Weights of a small GPT-style language model, trained from scratch on English Wikipedia.
Size: 15 layers, width 256, MLP 576 SwiGLU, vocabulary 2048, 11.6M parameters.
MLP neurons of a small language model. Each row is named by its layer, matrix (gate and up: input weights) and neuron, and shows model dimensions 48-175. Each number is 128 + 24 x the weight over its row's rms, rounded and kept within 0 to 255. Numbers have three digits each. A neuron's up and down rows have the sign that makes its largest values positive.
After each neuron's rows, "fires on" lists the tokens most often at its 100 highest values on Wikipedia text that the model never trained on.

L4.gate513:109135097145110157098121122113114120112121157049139144123128164113135118150131098152114156156119071098108160145110102129173091092149154135110101113195110115127084137170107075113097148092097119129156133121133113149151115127061122147136091153098094086187122151129133130138142133132123119137123078177119124091147168125104097140120084130080118148120118158133109121103134142133135094124113
L4.up513:144139139149120110114106118106127134129105078115148110139119105112143147156071134119163096127117142135130183136115069103141107125125156129114087139126133144150136160148132133137101134100129176114114118117163078100103127148172104116135118166143140119095093097099104098236154167113143185130105131093124138114123121134100181109125122121124143127130111142118113128126132125106133113101152
fires on: " ex", "O", " Ex", "\n"

L3.gate289:109118158137142108113124073132150127161124141086140154094118076111106154111151144157110152090102098160146098125122081123135148150118083101169150145115130107142123124115136113142115097124072158149153101122113142140180126138123141130150109093124116125153141121140113169161107126140106152155136133128189107153140172124136137166124079126090116121117152114096165126140163123094110134148143
L3.up289:081145190127118083128166130139142107152122140145118120118127115098164134048119127140162137083096145141137126130144133135161105108154121117145159138118126154105107144118108156110143124139145151109095149162138166135139133103108158137136130152121157127186119143124109115110118138151093116151130192107127110158126134145125097117136140145176121145118166140085086107137100117105080121091113
fires on: " (19", "[", "(", " (18", " Con", " con"

L3.gate342:124112116162132070124131170150119142141154168102151168122153088114158160100148128151146128101148148143132121131141153155105087181117109128132089126119111135156123136118131082145119138144088110108117113152105091111147147108096122125118149112143112124123147105144119156107113096088096095141180124109149102145143101134151121136091166091102120151115110120120127131154167125102120124126108
L3.up342:106102139119061129088092117143114157083146163130134123120108163164100173086131135141131097118126148119103145140171149169115074150190143125125160124170151110122120167165130131135151135126114139088134143098107139121070133166134093139117114117103122109177185124127135135112146089116156141108122166140155110087133168136113144129135130142117115106143119099146183106102122141117156150097108
fires on: " La", " Ro", "at", "cast", " Hu", " show"

L4.gate461:125145146129133105111133147120113142139156125147129113100146104113113117154140114102132112137168159116143153122143124126070120105123059137084136101131123151104145137105117190107116148119140098144118148181127098132072082094146150094136130168140138118133120132102131127135139084191107153152149167115133118050131128116103158145157174115129159076122110107121159092119134140105159167154097
L4.up461:092122131110136130168112113124126136129121113156109087132156159135125143121072096099168124095099100081116129092134148142171141153109110127156070106139105141087108138135112104122124131150114116156109143113204119115117100132149129091125150143118115111141099128107151121142138159110100126132097123099174155133155150139135149128105124133128198147139124125092109105123145134106120116190093
fires on: "as", "ul", " gene", "ain"

L3.gate537:125109152104129133125114100106154099105164153150158107084133125158113096122147143138115127145117110132115146126145091138106149090077130096131110138109068101122114145143097131157122128092131156092118098124142131148134131126096157145180138105142101117085112161166109148179119129157116132143132125132121113147145119127129082179138116188050105144081134157160094135128120134140099140134132
L3.up537:116131108134113085083147066140111128135129120176116099097125092131103105129122144133167153150149119178133129089115103095136167109130175108159092143119157141114090123160048175118107099150145123113148127112179112140088118166142165125140129098121093148124142136123177131147101119113126133160120140159105097108094100127076075101151077106138084105112115129131120121111131090156107124127123
fires on: "\n"

L2.gate487:125108156139150125097140110108157057143113173129132086142185090158145116174114101158111081137154122163122149094103125067109148120140137148127115105119123114130120142106108152087140136116125120156125111132154080140154093146154139138102084102124130126096134118123134185117114133132139054133147127135170173129139130120134138145141133129103149145139141157150146168142127179159107130124144
L2.up487:149112128140135125152138136147141119138146123103105094133143158160163116156108104111132090147156143116074163049134095084127138106153115149109147133093075106104121120121149116118148147143115122101081152118130109135134113117153103117115146100136130114123124125123084112143118157146103117122111159124127136120144101124141148124168097096101152134165132164067127100134128142120144103090111
fires on: " Har", " K", " Gra", " Val", " because"

L8.gate427:166114130095121094107154098108112055103096123085131121121107149093111140096142174135171112163109104142126171122126153110134126142129163128136133137124147116124100163140096178165134107132147122095128138118160135140167091112084141137134118108118111120128080115116125156144143068139149137152162167147143128101130094148072122161109123101075095163112137165125118129125137160168090119143101
L8.up427:144121123110102120131133149080118092135128135113154129101128162117118107131099143100170151188110152116125124169130123106118120122091159144153143155181140197151061144145145124131107133112107121113137147145176152166114090144131118120160139137089090086159114095142061146128138122141132137170137154145098078141094134087088105143136143111090124150132139132115084111115086154135101145103129
fires on: "\n", ",", "ce", "ver", ".", "vi"

L3.gate52:116098178115141157113138099131152129140124171079151100150103134137147103137104143121103119091112121201121130100101093137114180098130113097163181089124154128100117151105088126134129114119130135167133163112145105134130138109126167115132137121119137117153137125131126167122148111104138155183116185131128110120145160106104103131111117109128062107121152126145131145107135121159105172138111
L3.up52:115124105120137133124107153181095120138096131123116141157114161149135099122146123147125137115134140119112133124144136128144114116162147171157123146182111129100144097121093159131096110109149124098106131140146105131133132117136153129199112186137112169120141189125150140089101118110132119148108165107154135123157158131133136095157148101146117086118127184114094135107147121144115140151144
fires on: " ", "(", "=", "+", "→", "["

L6.gate85:164123170107128166089148130127135133104075121126146126103149148096065129112175134128048125140156128129141147139110139136136172129147122090142124126128094121139156173145132117116161096121138155105141093146130146151136110118107122135122102142107138172136128103136132202155100082145102154114145165132141125135102155129131181101097133125135115103130086072127118156090120164150114127132127
L6.up85:151115163077178105150125108137128093128132152145125114105117109102104147101115113143119115123164151128153100094141098119139148132136164169123165162133112100085100156128160145141195164120158139133099115120129096159181163121142130142092156122090151112146170154098114132130118089091098094133166126106119138111152136109102165064098126127157142117117124184075179152119121164142113096155146
fires on: "-", ":", " at", "===", "==", " on"

L12.gate9:184085113135133175122117103113138104136127182139172144103089106118120127147147143127158090137098155115078183090086133105126096149164134083140132081136131092120105135131135142132111111118135125104153111122091151151105124123138135140136140109153142132137149090112128113156131126125138143180132138108099124120156116098121105150117128112138116117125152170120119151144132108100113164168149
L12.up9:115120118141132096138123183124125101098127103156122123115133110125084128110141109153134129151157128128145114102118142103116099115133110133145174132117127124118129123138123146126144103165147151142126072127066149180133121128171151119141156147145151151092154173166152179113089152155118157151162118140109114139138118112168127144115129133127085143125095128177120124087129154139139156074094
fires on: " ", " S", " Mar", " Le", " K", " Lu"

L3.gate366:088105112157126135133134143097085145122142160119190089126090144115144103135098122173122159123121164110146118142091101139097092147129114075085109129110142133154127128147118141121081143154132103126175106099122102167134103138172102126102131116141086091118183108117129134111170158124150110102103107135114113144136124128091117136114168130086128137111107148144063136108135112150118152135128
L3.up366:141134109147103181129159146096140083152118121108156138124109137116156112139101111126144126171117151172172142139075067127128088119140137126088089140102098126156161142139134117113115123132149155141123117126152093158106097143150127155103102103115117107109171109107088093098146124124136105113108114153138129147135133135124127103075128142107119120093115129113103112103152131122149137144141
fires on: " Ri", " Qu", " Ex", " ex", " 15", " Ro"

L9.gate509:139132112100102117126112165121147099126117137093130132105140139096135156155131205175130138147099133159102085111130134143162117122112131164097158141140140121129152121123130176106139136138173115151110121135166118138153162122130105156140127148092143126098121184131141161102114125102167178125148138142139126111122141158123139141066134146122141125082120160162133136156132143173115135148125
L9.up509:119106149129153119154110126143137152100146144143140098109126160124066163115095191094122110149117077145121150094101133141168131115097144149153142127137151141143182091140103151133117115120130155094122161176118101153129140091076118106160148141138135117142158153117103085108117086098118089131098159138158127150127180103097116129135117108159092094126144129133117168148135132141124115127121
fires on: "b", "im", "m", "ho", " $", "mi"

L4.gate366:156114090109160148115161129115096127169109104092130093152168136131133111145120068112119081146158106149097139061110123130149093110110147109143108116158132102091138101097115150146141141107109129147126141127149152189170172152154105064188111154117128140143105160127148134063131118095111148083134107168114119140115118125136171151123133181130102127139154160119145128141080135097123156134098
L4.up366:136123086175126148107102120098119088170115131173166115168123146109151148102137140134173116116107107086133107125097117172111121146115140095111135113195146094140140082122137107132119108111120096150140120084136116104109117114133129109143133157108142143093107200101125120111102134116077119114158114125123125123166105146150100142120103142127108116157127143124084132101111173100145154159152
fires on: "d", "t", "ar", "ide", "ong", "re"

L11.gate18:138133129143101104101076068147163089130151153116155120081142093115110089150132130079129107133137106157099125123138135088147139145170135118136143110102099101158106147125124119121097089098146115106122087117112113167114135130119123166154140038125147107115146136138137130150117172153120098158160087139091086059159129139148113145113150096115120162121126140121148129110146157127157107111161
L11.up18:140119135121122147154094141161128127087118123141142118092079132110146145156127163154094119121193140139122140123117153104116114161124121155149113133137129119161103147139173154129143122103100101176097103131123097119117151103142106140100121096149111119111130123140099110097117121099085130148163121165129075155112119157147143144092134106164153111116099152108176082140141160145173121135134
fires on: " B", " S", " K", " P", "b", " H"

L2.gate490:156120135078150115124094136128188161124104111128144134097124126148127102124164137112123129131168149119098086153118164113131146186092148137096158075125114109172136140167127142152172094111119117123158113168120117129126124091152152102132100063172152117136094109161108159132145098156098104111148145110128153103146123153165113116120147123138173137167109097112143106145165116141147127148126
L2.up490:171118119097111134136142115093177102104084099154106117078109123114154118150131129134101114135125134125140127137123106142110121111170145108107121151133097090149108181134143158107150150103141145091098100142150130165132073081120109117110143093187141114094113138077112123159129146112150100114154131154144182106156135128143158113088094110115158137163097154136110127143141092153169109169120
fires on: "==", " Pa", " =", ":", "=", " Education"

L3.gate330:144120135166181126144139171109123139132120138114098139137089090099128168118093117127102113123134117093121090151122106109105175110089115100138115134161154100125162149094132088166184092147126118124113116121174103129171099131131171108117099120101092099179168141160132203142137111163129120135144145151134125135214115096106135115179117117085102110117118168151142132133121097112108113116086
L3.up330:158096143160109123102100146081141140144094139136113119131090110111137164100086086153123087123103146089165141124132116118131143137121157122138129116129197105126132116106116108117138107139129102162087128130146063139139104171124122117142111100106078112148180168105103139153105110149121138098137139149120128094165161087152170121188108113078103102133117185157146150154126118139162129131132
fires on: " la", " La"

L3.gate560:148106136093157133075089153135125095121093089128097138081158111144123124099135134138120109170146113145143109153088160098107161155115160157118093125131149115148137131129115100115113133135116121151128090143126128157128115101120142124150107116117139145128111116115115161132125133102148087118147157164101177111121118118164132112155123111158137128096115091168135139129132166115154083127090
L3.up560:098126168130142103074168102090111136151112127099111119137092088146117105113132169167107146175125107149158139154123128108172184138159153187147118149141126138118113146133142138085112154123132123133094106150107133102142122149110142074117133135120121109172156099076141142123121170123130126134095106150138148144145109125164108112146138145162171100143097134095127103091155133118098083190098
fires on: "\n", "=", ":", "present", " Va"

L12.gate473:092135155116133160162151166114105109080143095131156150119124139124126096128113095102139084139117151130109110068129157112109130123145123127109107167108148148102108142147144110143131126098123133157132082100133138096158091141129103118138153181131103118124142095151126123135151097137135126153167099126154153098126110151104164134123151116114176079157134129140122101117127123086094146143143
L12.up473:134155149114147119104137148107131137121119147148138115134109115152112106134111159139118120135112149125113201117151158135105140134156097112123142166088170144171122142183171173105143088106143124161094107109133126162117145139122126151089087143127111142091100092163082090094146144141114129148130152132124113067165151119104130109111162134145127129141152147115123142103125097130129162132120
fires on: " as", " became", "p", "s", "r", "c"

L3.gate194:127072080145155117107086151137098123122150158108110106136143129140163189114113132157125132109164148131119137115117128146115162150166133159099099120170145131132143143083108130145191147161085119122100117113122102090182157147112139112081106098138122132149123137144146157167170158144111079134166112148127137170141097136129118120117153085113097158145120170149128145119140161121140148126110
L3.up194:160060108129152137104068132124098129131123182125109066104128163123151202108087095146178136125135145105124137116123136158140144124175140114113117108157146143125126142128126095127159120154093134135068130127114094123146166150133106145084135134161118113129128142149119133165161158143160081129142129137158143145090104107138141105150159093101138125130116151143115168146111160083121161130110
fires on: " La", " K"

L12.gate101:113166130130129133121124138118121111144136121159131118122120131132165140066100090118094085115142126124121123104104113161156150123133118163102123101131084095133109119105098092149173163090128126102168146141134095123161138143129100128122123099111133127112121163146089164167100167099121127150149098142130114119131154147101134171112124084106173112115117128111171123117123159114116121119159
L12.up101:098184101128169135099129138161145129133117134128113112108129125141112094130094117117166144139129131133108158114134129121121150135082152157116151099154108102159097125151140125142164167088094148132091156164131126129132136088131144110139116135109137123125140142154116154134103141093164147150185119180130143122140206097122102136128164131158136116171146137119139106120124120077127128074112
fires on: ","

L8.gate32:099133140185109170161094111106175099150177136145175098110125131104094152144147147152100113117151156129179148155074146148148170165155125122135132145128126138132131112115135126179127144134121103159128155105131106124161154142109132140146107129176131129124082121131102190170158146166081145127109110139157134166148134170123168154154080096119169158133124156142155148099104110110171157135115
L8.up32:110113109139184160151140151132152121120149131124142099127107150146119131131123143113114113119132135090126094162134131101113196132113146114122137101131119101151133116113175137163129162135134133114084152116129123154149142125143121128131145098154181167122106145160127140131161120107112107132175054166136105125111151161112106127121096121116124102130146107097168139184111108100143113128138
fires on: ".", ","